Weights of a small transformer language model: 13 layers.
MLP neurons of a small language model. Each row is named by its layer, matrix (up: input weights) and neuron, and shows model dimensions 224-319. Each number is 128 + 32 x the weight over its row's rms, rounded and kept within 0 to 255. Numbers have three digits each.
After each neuron's rows, "fires on" lists the tokens most often at its 100 highest values on Wikipedia text that the model never trained on. A number after a token or word is its count.

L5.up733:186111109143155073091161169196152130153152097091184107117096090065160176117191116000154162114134198158082096091167096072133163138140107132130135133097128097051122124174111112088116121072100154181132168159120132097102118120119103131142159123133134107127057113116106137122102152124147109154
fires on: "\n" 92

L10.up1222:149132169175189141138097081155102126139121172131147148127154162166092086081123126090127146111168099144137124163105175149129074158119168116146114135122170145140109107110080086180101124117079136121127098125148148105117049118148096126174056109123106120058162136111144100153149147117124139152
fires on: "C" 22, "R" 15, "Bar" 7, "S" 7, "St" 6, "Per" 4

L5.up405:129117173139039101146138156138082126155146125110141154098098139175108137137088084172147148145081113102155117109148124138145118098103121097173094175178115068115122082098160121050099109120105143173119105100076115145160185130152118177160093067155175091182074106084163158134124089150112112107
fires on: "–" 46, "\n" 26, "– " 11

L10.up147:096103096082166086153117103197143154149115141072167114142143106161085147084160144100154127109168146132099119126102158129113157133110153064077142137057124100120078163159178169145105154106185113158126112181126093105113143160091146210126161121140083189088143108140120136144101055114112063117
fires on: "| " 38, "- " 8, "\n" 7, "." 6, "March " 5, "July " 5

L5.up1468:160164110092084123147167175155069137078133142163160082135204178156079111142162104151103154119111157162125110145189119159123150041117115133116126156201085080106108109090146115082130113160130124173143101138074120158106168116129137110133083104093153128135093093096070129137111073084169134118
fires on: "| " 38, "|" 12, "; " 10, "E" 5, "." 4

L5.up1459:176140122192105055100126114182114160091141156160107071125095117113115131114194119092150176129124136145105103090155158148111145087104103110130134139131138091130113116129156109175139148108108103147120151139145171189068083099119059142188075086109115147135143119113131120117105086151132134142
fires on: "used " 23, "(" 18, ") " 12, ": " 8, "made " 6, "were " 4

L10.up1463:101105109109181103168163118204166132108136176121083187147072194109159146096133107150125114128164108160190127119131111160116080164146095129156113170128126120074123073116189128140127151173221116076048119134164161144131198141165154139104146105111106165180111188141101143123093091187094155115
fires on: "i" 27, "e" 15, "r" 7, "R" 4, "un" 4

L10.up1575:121130067145121166170105087187105084105116130140146154102156109108132145137128137126159149156116204090132127097061176130116131083139115081139080122115119108107089131195170123157087147146114120094134135109152120096109100154118080124100141104090131142110155162143076138127159073150105114120
fires on: "(" 26, "- " 21, "| " 8, "ch" 5, "." 4

L5.up648:085104149164129114109128150147125163110149171124163087091098160174131165081160194132075115155166165119107116078161091108124159090033119124116132148139092166128072113135156101134139105161062184150110126126108125090137136110201134135116143166136161122144139169127135136098150129128074109176
fires on: ", " 17, "; " 15, "., " 11, "tered " 4, "purchased " 4

L5.up363:091096139090143151135105171092124106057058075087169133102102175149106117152102083147100144129101115125157123120151082153149113126154212087174175130169129166128127112162138124117148177169145128132122126166097147092096118107136179169072110146096122117130149143142136149121139168135080139147
fires on: "'" 81, "’" 11

L10.up747:120066114130100134094150183194106133140161096151145126143141160121142175043139178080083113135127166058134147128156074146185104098128132156120133139155155148092112139082113128114149094122132077119094187142114072118148186079146118150115155082102129078153068107098131152135152149146093133091
fires on: "." 63, "," 19

L10.up1147:124145101128139139103149154097143095118166075121125094094158153145103087121233112111140130125130122127103106103146158105094158140089154194151136160126067144128168155100153070122169184122131121137141117107137111119151079105118146181085115139133137118122089175108083184167127088134147135130
fires on: "e" 22, "ey" 9, "i" 8, "tre" 7, "te" 6, "to" 5

L5.up1121:154130135159038103086115144185156096182075112118122137050201169162184191103143084098086109171155186151103116114206094127166143143085094136152111160160106111087075072118147106096136154153122131106128142152102074177142139154140098130059161133091108134103078111107123163160093108162143083132
fires on: "\"" 47, "| " 7, "0" 6

L10.up354:121150172176112129117172114145120117177089131099141123109129154106123126109118118127109194093119096129138141132161095173147107177124100195126138132135134109091073189165101105182117098082112148164146086123132154086167127146059154133140076071103155137112140124135181113115150143104061107144
fires on: "S" 21, "–" 14, "m" 8, "C" 6, "g" 6, "oc" 5

L5.up1413:137142086157093107136119175144078167080137171150121160157128132118084137106115095104113133172081125116079154146060117158125134171147078140123062148142106114094093100178124101081097191141131132120123096102118095177132124119098107095085155126105140103121121144115095128136111080124121143093
fires on: "at " 28, "(" 24, "played " 16, "in " 5

L10.up669:141151069155195141134123125150172145139115127130150093107123201151090104132132110132127154104112093183098095135093102125116080122154137138180181120152146067095146094171064140174150177124079061144060099159074200134124148133117059130072159130093106121194143166110113152080096096101176149150
fires on: "in " 31, "===" 9, ": " 8, "(" 8

L5.up251:135101117203129118120168118152169112050079195156144145103149176064170094103109096131118132122094104175131076168141140128102080097114086104134131141151149179143109105142051092149173119101164141173090151090115168133122114108133095080068029164133096114080163137133129151102114166114139163194
fires on: "'" 14, "Don" 10, "Wh" 9, "such " 8, "I " 5, "Man" 5

L5.up636:116163117139131089131151128149149164053078144112161147105106164130161107096151097185111141154109078188118151129144107210149106132106121076129140116161101146107099127135098105143119168186147100120104130136147137183116130088191149139054092196093094125127089163116095134063126164163065154134
fires on: "'" 100

L10.up962:142164174130110122147138108135109163118079145074132157141134147195158117146138130100141158102101121165214121118158094099132140125153156104147100114171133110147149111143108123121113135148108050085083095143079094190136125075146120152105177163113106152140170110145108104067135107127164165140
fires on: ", " 16, "| " 16, "; " 12, ". " 10, "); " 7, "Center " 6

L10.up1049:042105118111098121155087109214155144086125079083086120102138138150091224077212098101160147168142170109134146131148094090134130147130130089141109142108112132029122094107133133169152064100118106119101180130124102203148184082140092132079145181106123064155112105121174143120122108128143170122
fires on: "," 97

L5.up1603:173164118118063120130085137146072137164114123171146163119166190117134128131155101129102164117051197146139169073154117089130144084122149133168165185088147136130182113196115108069132146116145117178133177120106090195147163137083095172092109094139150157139071146117086143169109068105105090170
fires on: "to " 44, "– " 30, "age " 7, "- " 5

L5.up724:125120118152161145114142121133101129061116140111155103068130128130071140177153127121150133116131220122144115126142106115203083047118139128107115153168104111141144114094059090106075149139085131163123132088051115134119149132190086132143061118078100113104096142140034140122118144120092108128
fires on: "| " 28, "; " 10, "0 " 8, "0" 8, "." 8, "1" 7

L10.up938:073097126165094097140100097160139121116177133131189109117137153140110113124152164141178165167185176184051163112086130157167105170062108134143123057179091140074152107121116122173066126109112126096102133121151163146084116091145066154136087160081134154152136111106147106151101140147148184074
fires on: "| " 28, "–" 12, "201" 7, "; " 5, "." 4, "ob" 4

L5.up286:137104122125096135120131125135136115128158081124084124170093143111121129108093123045067139140085146151115162110069137179105087169136159172131146146133134113089132120144064127110132116119102094076124144126079122138094155128112066139073132100093073116158155135153068130098078091088079101129
fires on: ") " 48, "(" 23, "th " 16, "|" 6

L5.up1490:147127103122108102126135162156178104143073093144127123114107219120149135052169118114091092092116147067089128125182117158184129110109141120083174112141064187131142146087127126128141101173178091092121092141134187160155130115128079170090073158150134161121085144104083136128121158165099162120
fires on: ") " 56, "), " 10, ")." 8, "." 6, "s " 6

L10.up1789:099055095150158115087136122172112141137149150109124096119138123139163116083154146105131175153141089169142122125113133107117169133151093106151115151108131091072121070166162113126140130107089093075068122144165153134145140121149115199093183128128096131157049210135121128134121108105153124135
fires on: "| " 39, "- " 31, ": " 12, "\n" 11, "; " 5

L5.up352:117070182169145113096137143093102082133102137165102158095174165088156150136182068129119136094159129117110140184154138069143131111180118130123142158140149049146171073148087105084058135076156122114104083100108126112132148109137115150140064149124171163136081167120085146157125084174145146114
fires on: "- " 49, "| " 11, "its " 4, "s " 4

L5.up615:153166117085074129177081073178103168156152121138145103131109107086096130122130089178075087140105090135118120161057164130138058125132162141127104171129126144107084139083164134095168128121088102114112153131150140204112085090109116135177075210090111146100133175139097161165135069107165165125
fires on: ", " 46, "and " 38, "he " 5

L5.up1999:118123143233103052110202141128120117093097115097112143126164111140168100090098124135128183117093117116149122128134106193150126116086147133144194087121075143124148070104088115108069157188162110127106088138098135098081168158176093231156128097144179120146141118098114107178134102164080131159
fires on: "|" 32, "." 22, ". " 13, ";" 6, "\n" 5

L5.up1310:194162095119121107123168162118139090115168137182093123077093119185090137122122126096125093072104119136112066124129091154154119077104161141124112180155126100098159120115105106143098133154097095141127174086025157124108169181125088113145087160100153083117166176111039132123126116080109164114
fires on: "; " 19, "|" 15, "| " 9, "." 8, " " 8

L5.up1920:163102098154110097135083098155148120074146188181155112138124112116107182127119113086054144133115113129105068061092109174125091091088139099155145186118148074034144150152067096121082127132068082144103116106109119165081162121144103129135107186096145112148133094130071138089124092134118146133
fires on: "(" 46, ")" 6, ", " 4

L10.up820:133187107163129179140057144178134079120135086145151135122105122095105096124131143156192145165099173115104116076101126143109133204130108109123100153155083106082088182156114168154199162148053078112060147136183145121135154129150117153126105162094116199128087103091133110133125109146117178109
fires on: "| " 21, "p" 17, "; " 14, "\n" 11, "–" 11

L10.up374:118113169122137152144133134193175088166134091076127101110121149144058191143156122083140104149124144099122139114139081174091187117148072121099106129155106119127032121159090152073118114173175092114114104141166126144120118156051138121155049156118081144121048092154111175104094108097130184144
fires on: "a " 45, "| " 8, "for " 7, "and " 7, "to " 5, ", " 5

L5.up1483:139144103100096049147082139137139177141136073151109139146122149175111120110158144141138119140118160119115129133144156090131085095140110135158082174113128167148114097173191148150109108101086136077126145163094074169146163093088121147073131123121087127134080211147120133149135082163109140192
fires on: "in " 69, "| " 6, ", " 6, ") " 4

L10.up1089:142139147139117140154138186148138100098133092116081111087123136122088107099136106137173165078115154099083069145120126103144114089160090149111137137098114128124129127206149097090180175136098095129176178169147077118086128095124136164100110081157114093193089153143141133131126121121054123178
fires on: "m" 48, "| " 8, "h" 7, "al" 6, "am" 5, "ar" 5

L5.up1690:155144153142049129120096146152098124148128133113109169100094174108133108128128096150104105092128133123145141084117146138132167099155113124147092084135128117099093117179136131089121151181132135121125100101154077151090167072073149151143069139115143170116032174149093169174095147117091131136
fires on: "to " 55, "at " 7, ", " 5, "after " 4, "and " 4, "– " 4

L5.up799:148125157181116074054170155168152089133109142075173154079124092113171238102162100068113097135145185134056126098124115061107160129147086135127090173098108140120100162179150127152077044082094127133136185136107107153144084111098073149116115129098153170108160123139097141143140154128088145190
fires on: "\n" 67, "|" 23, "A " 6

L5.up477:122145182075139135155161118196134120079150177106148175124114071107102186152116116094099120104091076149099085076190154146121098073040118087135075135121070107122110139146072122163103127133081158113158143181130144141114077108107160124115098133109130120102103171116101160161127138156136102176
fires on: "\n" 34, "for " 9, "with " 6, "shows " 5, "\n\n" 5

L10.up1384:142099120141120182155126172125100102094083102134108161132138119166143083132144106112133196125161125166208146119112148140113120153126132135099096148174095070157124016103094091141165124094062054135100089124111111143114117123167131100170169172116082212157103173118152155122116146103201091139
fires on: "| " 28, "; " 19, "Date " 5, "Name " 5, "\n" 4, "trait " 4

L5.up1332:106177097138084191101173132121160139089134087146114074120127106151120135120162102083079166146194146184055080110113154122083196098140154134138125129100118118081117170179157151133105132174122167108166089146138163181086149080117080137130130125103094190195113124144095134113115080155118073188
fires on: "(" 21, "m" 11, "." 8, "2" 6, "0" 5

L5.up1103:157158092128102123140099119174135122101096173110147076137101137094132153121194107112107121127104129207055035067113199144110096073105131136121104076193128162054116054173125091113157117129104086187112115156144141132166143120141126132118119162125141134118111120122105129085062066104087116191
fires on: ": " 30, "i " 10, "(" 9, "\n" 5, "ae " 5

L10.up1985:121084099160149157141124099104093121120090132146193105088162109111140150113163101162086110166135206146096082153166105157148148133118188113134157078073113126121110098126093149140087092193090137178140179177157065169182105141149091150139148102135208110202167131108162144113104113168164163154
fires on: "as " 38, "n" 34, "| " 9

L10.up494:124125106125189099174102119181180135119080160143109096141181184124171133099158140090091128152137135115072131149124089107132097090110180103195089147155137160137133133094138158134148082112124067101129121149117099187123131139152129135119154164146144095157096187110160168122073110155139127115
fires on: "The " 52, "\"" 10, ": " 8, "," 5, "= " 5

L10.up1348:143154120096143138117154113134145168046147124049115119105154107163068201116093113100115134116185142137174122085137136119161127151122142115149141112149136173148071125103114139204135157143174082180114148146048095114157116121089095110108172104106135108163164138078080165075065096123083131114
fires on: "," 48, "." 36, "==" 4, "197" 4

L10.up367:133127128152181074140127060142174109103145161164088178145109187132087118090125156091087170150150140151158115109111173074112131145114155147160135159162072176137116104163145113146177050196118155145129099110169172150094179166089129105106092129125088120175166102153132119135140088146124128065
fires on: "r" 16, "Af" 11, "in" 10, "i" 7, "exp" 6

L5.up1595:106180146160077160160143128160118136106109055100116183087069137165091122118079135113111110155083184099115099080094132143092198111162147119129096123123078146109118141155133148154119134130138121122102133192123090104124132144116131134108141158142079147176135147148083146158134090156069072090
fires on: "(" 47, "\n" 30

L5.up576:159151103143105108162106107139120133102111040165097117134180143182201094112093118121118112166083089194103191142184161166162116113115129120094158131111114152117060140130172111097094140223138148098140137140146141149074132126169090146084086075076177145158108111133130129118116085131070140132
fires on: "| " 61, "13" 5

L5.up1004:172157121123063121108141139119121089135045112121172183108098129125153180135164053139123105134134171126129127150130094154162127119164129130143140120118084102109184081140155058205144124132211098110098166090106104152144162128143126157129118081127158130211074111122127134133086103096154104126
fires on: "s" 45, "ts" 11, "s " 10, "t " 8, "Long " 6, "t" 4

L5.up1258:091138178132055094163135138147075167176154111198131078131115110133098121121093040121147192108060105129110126151094113148157124140130138123136170182093128149092142138112105128114136126145164065169123145122074088173155089089111090172039081072080132134139102161120093109123128074177057162100
fires on: "|" 80, "\n" 10, "% " 4

L10.up1399:128085097116178169040157107170172093091175126088065114088159152088075152033130109115118175089159125127196071129139135105134118129159124174101196169156113104095081090128089137166075152152171112092049087111113146143191179114115128136124204184131137125100108160127135135110167127160084121171
fires on: "," 64, "ac" 11, "." 11, "ati" 4

L5.up1846:102124084156173097131145152153183129112183151106197094098145077091105120065099157123190099156100086133143145142179173172115129132102179145139136112094149168113100126169182136122084093079124181217123132110099146125109135090127092108081125151140138149100099152120141116154117109163175155177
fires on: "a " 35, "an " 17, "ammad " 4, "sub" 4

L10.up1491:114168159139127087095116108127112080135100165083107129139103130127154110071110127133168143161151072118118113165182096129069175140192111146191128159131135172143109095107043167170068165120144120095151135142037089185151087070109120101129113167178146125139219167125177165168168093125168131132
fires on: "In " 38, ": " 15, "in " 14, "| " 14, "On " 4, "From " 4

L5.up1411:167156081141123148130150121209074156093084121128146139076115154126110174108172112107113158113120137142125112089148170112150121084138162107130114132125125097093123070090081134111106089134093123166114156116124135175152132079155081134100140120078169093152131137139080175086100114115089122082
fires on: "|" 47, "| " 26, "," 4

L5.up561:153153150179110154140186156143081141081078122187116141035088127133137138103117141098141170079111184178113089110095132167118160056089114099125179118123065116086178098113110130163115109165100138149106116075094145156130136120214093121114125111091125144166085105117101151091122171089080155102
fires on: "|" 71, "| " 18

L5.up1812:098187133140165134147189109136130130083088163211195170124104137130114122131125126144153163127076208142146075161141134134127078120101120097113112134119070180103057076128120124134176095145145103185110182151105120199081119153142084219127111133130119086097138160120114126090114135170143148128
fires on: "and " 28, "as " 17, ", " 11, "was " 8, "who " 7, "been " 4

L10.up298:191111132164098108095137129129134070074112137146130118111130105152159166090131172123118136124112126110139143154142151146123142101168157164144103138149175170129096102116058146191142151089110049080080097140085128114117137125140146132056115126154147156147110108149107174175096154157126162145
fires on: "On " 18, "on " 16, "- " 11, "| " 9, "– " 9, "since " 8

L5.up1003:162164140146123143131147110181201129152067131130125137089188195162129135124060098130128088130138125136147091072141150129148060050123176153137160109112111135119158087151077091117158180130113071085144123137095105118158090147153170108115067149108120087139137193116096121126108121131124143153
fires on: "| " 26, ", " 18, "as " 14, "- " 10, "(" 9, "– " 8

L5.up29:125189124128141140151152140114104161115048147136109118140139185150172118110131101157145129118123100194110165132117105148180076110108119105144090117180080153135062089124132148064079159214155082107109114152124129187091177134166115122122096113098147144176097155102070131103133138190096137105
fires on: "'" 69, "\"" 25

L5.up1758:106127123115100142078187139148130126110063095158118161123120185132096099098129094108113064140080160093086126166111082145180182135139161128164178071182062115092163139113141151152115153186219089074113183089089117149144165125162136111075106083085152174152062177115091143151101140114078113103
fires on: ". " 19, "." 12, "-" 9, "'" 6, "s" 5, "s " 5

L5.up545:147182145107115065124200088120126149082093179161134143069094111089139176047140109190094112157186169100112136198137134096135186139042136128136117135076149174157105074114137133197149160093108109118150161181078103135154127113156071147126086084143164106158134110094137128080120106166087117151
fires on: "| " 27, ": " 13, "October " 7, "November " 5, "February " 5, "/ " 5

L5.up1146:105142140139090146088139174151112105158069141166135197134103188131118073096139133144095122162077138137032148124088146131135128103136143147161198134185085162070135180122165109138147088185146087051116161101097129103116112144097130168041058115076176156121096187102119127159119088107092097084
fires on: "s " 19, ": " 11, ". " 8, "s" 7, "\n" 7, "} " 7

L5.up1693:168190121115083110149166126142176135111091112142179146096079139119112177124163136124117138100104096115103115061166135105136079123136159130124101148125106151097083079097139137135151134148115104175132141146095108153093154120100126106194090154125128130090106160146110117083123102128082144107
fires on: "and " 20, ", " 16, "a " 14, "was " 11, "is " 10

L5.up1776:124148175162122057086134146177133098134083157177109136048128170140149172104112137087111155128145156138119100182078148094141208087169082143113127178141079123108130108136120129127139106116146101129123133059076134134141158147134098100091107097124125128149088093084088128182118116128111087168
fires on: "| " 50, "Att" 5, "Votes " 4

L5.up138:167114164107029044166142120112073099178117132144127100106141085136087148119079073168136141159069073127133098112097117197195084107087114149153122108125131113133160111109068119123079163181141077145107121178057118146128180148179114182155119103114170133174112111130103135100121159143083138134
fires on: "\n" 97

L5.up1179:143138098115067145109090116115135192128146054146138110083142133122105116119110086157124179149111184086082147128103143077122132089153092149150130102158102155142131087103198174183120135099135123108100094152089115166143191075112097083144143127110093123119079110148047142152126151132141161135
fires on: "in " 70, "at " 21, "on " 6

L10.up1979:142080145129145164172112109150116140122098127113167158092093101156107178094113153151101105082090155147139110156092151145101078155171164067162098181098093180076110106083151140127143085123099114158053158140087096125091118060095120165117155116081116143131062127125104121169134104133131125102
fires on: "–" 23, "-" 18, "| " 14, "ul" 6, "ag" 5, "ob" 4

L5.up91:185173146131102068102141125094110114103143168108145146139086107123087153106148097051125168156119135129127157096095125126144148121133159164143112173082122170138145141180100127117172117136105044066116126108077115172154107110083098121153131131098124168097110155144072118165124139124122102149
fires on: "born " 19, "201" 11, "is " 9, "– " 8, "(" 7, "200" 6

L10.up1308:145089117146201078117054164124130072095170114132134134051103114102189109119126118092144201112164080165054097112107192112144159193172075121135167108128165123104171098165110114166133135125164136103103195155167130118104108071060105129138155181118112093183105103117154138141112107128119137126
fires on: "\n" 39, "-" 18, "ver" 5

L5.up1266:128122125099114075131120128107162096106114132124094156136147126133231070110072104154081140210108093147131123170136097176128092096086109160119191121087135110097101122146154106139046185134135119065135084169142140124133134146077095181081094105111189152128162164134140135168137106109065125107
fires on: "| " 51, "|" 9, "the " 6

L10.up1866:113116115164158070116082149166142111123178108154083160087073067149121153081178115146214128132188142099143118074092150126093114182106131080170061075137132113152110082133143086128083176179139108155175163093148195130091124087118113127121094146094112203159114102117072099191128101162164157124
fires on: "-" 31, "| " 12, "–" 10, "long" 7, "rec" 6, "S" 5

L5.up1456:104129095175096121173077122148122160092146124066166128095089139154114179120171101116071106126150175121152102073171128100130163068123137124149162126134133178096112097063066127173164124119150112142097169152164056158117157121118160132161097183101118113099061143173145157124125099096182121128
fires on: "u " 23, "iti" 10, "south " 5, "west " 5, "ati " 4, "ue " 4

L5.up2013:121137131065146143120165151149116121142121091101119121046166143138108129117143084048120156087137150128121111171134123168145148090084123078150074117162081104119116084098104100125113150108129140174150130124140144162143124129147131138145134082120179120160064119116125175112104097120086120156
fires on: "200" 15, "|" 11, "197" 7, "199" 7, "196" 5, "On" 5

L10.up1553:169128101114179094149109079182125099139101141099142118163137142164119076109122165073125138123131158121064125118150108113081099107134132134106093148053097173147101110159163106133109116115148055121085144088142111131198101121165143093119131134078148068172090095137097126049147130102136147145
fires on: "| " 43, "–" 15, "(" 12, "; " 8, "-" 6

L5.up621:179125051171143095132120115182112103137161171163136096139089082048110188095120103057100193128098183119090091153073153121110135119129144133154114152104115114093148097141114120091123144089155105124097133076076185187125086112098081110177118127133131102119149122103085132182123090118129167115
fires on: "/ " 41, "(" 23, "0" 15

L5.up1605:173214111118093121127143112108107133134140187171138109066133155102141076122142114142088173075079155099105163092119129118164117131135151136175179143115092126105070090171145145109173076130116114158124161150126094131130125071081124161128099140126173153125135171176072129131124091181040082108
fires on: "–" 30, "– " 25, "-" 6, "- " 4

L10.up1542:125102118163183053206156169089102113133114149158128143112133113117125084119113104082140166104135080154155118138110102163152128171155129093138119137133084089087160145146111093140103122160078090116126163120116157154161086157139129229117129169088110121109098124085091151132127112110131087116
fires on: ", " 30, "and " 17, "\n" 15, "| " 13, "- " 5

L10.up1550:148102173125145132180137154200106054132089169091143111115111145179063132090170144062118120109140141146108119118156167166123152125129142119126130103078140140119123188141135140129156168126168119137085161133144133151096102065142111118164157071111158086144075103130078180128160101134123091110
fires on: "–" 45, "-" 23, "| " 13, "(" 6, "- " 4

L5.up1634:155171203153151084100121149138157137066132125138106109098096175174054148118211135131136064116158084161057129173150162081135152132066087112121112115141138117142133102109109117088140126157064112176130147136072179081181155129130052115112169108123124081158111134107092127076093136130114079144
fires on: "was " 34, "been " 15, "first " 9, "by " 5, "is " 4, "began " 4

L5.up1646:121175138097065102158116143162135146115172150100105085140109140120058153131121077147102156211085192086091091163133151097111175119097138164100145172178060109143067160126164134166181090147134114108110154123151101108121117113099109113151094109119139133110133167154151138118137109134097116137
fires on: "and " 44, "it " 38, "which " 6, ", " 4

L10.up217:090115119177156114207127128161181093139114185099124120146117186112077147038168101106094145160086138176151131116124113113154159121148159075105164153152134153089124124189101187135089135112078072071103122140103129175186151167120132113082139190052132109077076102116108155151115117131095127181
fires on: "." 22, "-" 12, "| " 10, "T" 7, ": " 7, "==" 5

L10.up1288:156147145152149148133149035135066110136127164073139113139135155097115126117123165123097194187091181106141137040153139085117097174137109080122125106154150178106153098116123147124112097123124124120136128106124150124159178112136154128139114153047075200162090086091153125128153151130151144111
fires on: "| " 53, "-" 6, "W " 5, "L " 5, "–" 5, "vic" 5

L5.up85:166162139126085094088149123113103093095132065123103135106189096086164124131115084098117160124096097131151153107128113125177133068154123151147186156087103104145128040174119123092139089144123120114114127147076110158175148157144075186065100106130222123198093170110065149115132116155051182155
fires on: "- " 83, "– " 5, ": " 5

L5.up1737:127091129132079151160107095129136164138080118114114101126130172167130132114181041146052098145087209071124164167075137065140152124133115127135188107094109122149151156146131116119167107133145110133114140179090097121132122118160040148144147111170096138160130104113156127086140121151167136181
fires on: "in " 40, "(" 7, "| " 6, "due " 4, ": " 4

L5.up1008:113136158095013042159108130154126104145113071123145097125167066164082128116110132159108159161093096075127117120126143184161114133097175159180098130153077153125082139113134099130068150190093112115118109121077062189136158132143091170149101098110148135159114141121121134102104102137089152144
fires on: "\n\n" 46, "\n" 38, "| " 7

L10.up1244:102117165171134128185103127119130087086133124071031132121180143160109115126091099123098123083070195125109119143137160143150140096098086158143126124105090174095084119110079125130118134110151128051097142137172120138099120084147144166087135192103204103125125173119136178096135120129127144169
fires on: "It " 18, "it " 16, "which " 10, "that " 6

L10.up434:146157061135232112116164122118161150110112140161085104099114137176184133110106114172083107145157085135088124134159129137123080070069183136128163108127104139105129089170111098141148132111118091121141119159121150168147107114121131165116116183147145111126168193134112079119116131137094148143
fires on: "as " 39, ": " 18, "is " 7, "was " 6, "\"" 5, ", " 4

L10.up1454:083163150178208106101104138123119098085111125144103093115115166100098117120120140108137146095127130132211128108123148116181171128125121079104103109131123079141124065109125090147085105141109122158088166115167126152156142120162137181155113149123096161113110122100118132157088087122048160155
fires on: "| " 53, "qu" 8, "f" 7, "- " 7, "F" 4, "p" 4

L5.up1691:190157088129144123114151092103137131130080085130099078190140111124077171170115081145094126063085131115146134162119141187131105107186175150148138152090115111116189157132105161096109158114071133130084147144065170078094142184112173119133149114138126037124159143161040104107110132100079112063
fires on: "." 35, "0 " 6, "D" 5, "S" 4

L5.up592:158120126131165117107119128109155085088166144140097142094135098137108130150117109113079121150160131116188150150140086165191119088106137155161122166127106123124162082133093117102072127114103134154117134161112108139163145141143113117140110107114187087204132161087109141097143099149131116170
fires on: "| " 45, " " 16, "; " 14, "19" 6

L10.up7:192146090129090174160102096162112082117145129091143135158125161161114124126146118125113120126135162123091092078087158149115137098150097098108132148137102107104054141135157191132122140106133109126123125132054121145136136119130155176156174146182135146139187128065078102149089111127118115119
fires on: "| " 62, "(" 9, "1" 6, "-" 6

L5.up1560:214163114151090086087156111143150143068098172133083101129111129072082157156202112127119124086094181148157124147130090094157140068168151151123176133085103136128143102152130154139114095114130098102100139121094124074169139143146072100128110092155172105203131143110098107098117149104121080204
fires on: "be " 34, "part " 10, "| " 8, "been " 6, "not " 6, "is " 6

L5.up643:128109142102165069168161136191122140072097183132098116100138145161082083051130151073095115117119102127117126107087199103135114122117123095119164093163072089120118057138115116063120165095141075133111109085159195127111113123162106100153088085127156144178127155106136118157092125182133121125
fires on: "| " 50, "\n" 13, ": " 4

L10.up454:089082038154130086122115152170155144146101148115144088135200124143163146092178125104182164120115129131139186162111133150121096160119162095205164177146137154113145079197068160166125097110187062095169151144153123135104116104235107200163122153058130150065082108116130103088073111150151195157
fires on: "200" 29, "201" 26, "N" 18, "199" 8, "| " 5, "E" 4

L10.up1194:107142164121066139123115158120066099120109077103108071158115175080086143145126139089132091129128161081177135138134089085111150083139117138159057127139140132132099122100180189050163130168090073138110127155112135165176123146162146132084160096067115063162125107089157106139132094123099147150
fires on: "| " 46, "," 8, "ISBN " 8, ": " 7, "; " 6, "of " 4

L10.up1106:150154148128120121152125133180100075145140125104108116067149121136147067097153068070149199169112146120091153168161126087139133101177124144136126089072141141077137111154130109147152133155141071138126163126138113181114125139116053137117140170171095116113135129183116153126118081129103205081
fires on: "\n" 79, "called " 9, "known " 5

L5.up1597:110186144126157094158092160152156160136129156164142119115068151123093173088138174137093059095162116144121138110110161101142140134141106147139123074145054127137124121183079129111161158176072098087131112118162198053106116063134151056117043189074066182145109204117124125127116147188135101140
fires on: "| " 100

L10.up1582:120104109129144105158094146166141137103099179161137145113125126117153100116109195126209121123170156126134129100152178109124080117116151100169103150145172118049075152130136077173103146132138113056107121141106122129094175150131148133139149127142104105075159130115154142154116049130118083099
fires on: "| " 30, "- " 23, "t " 4, "iang " 4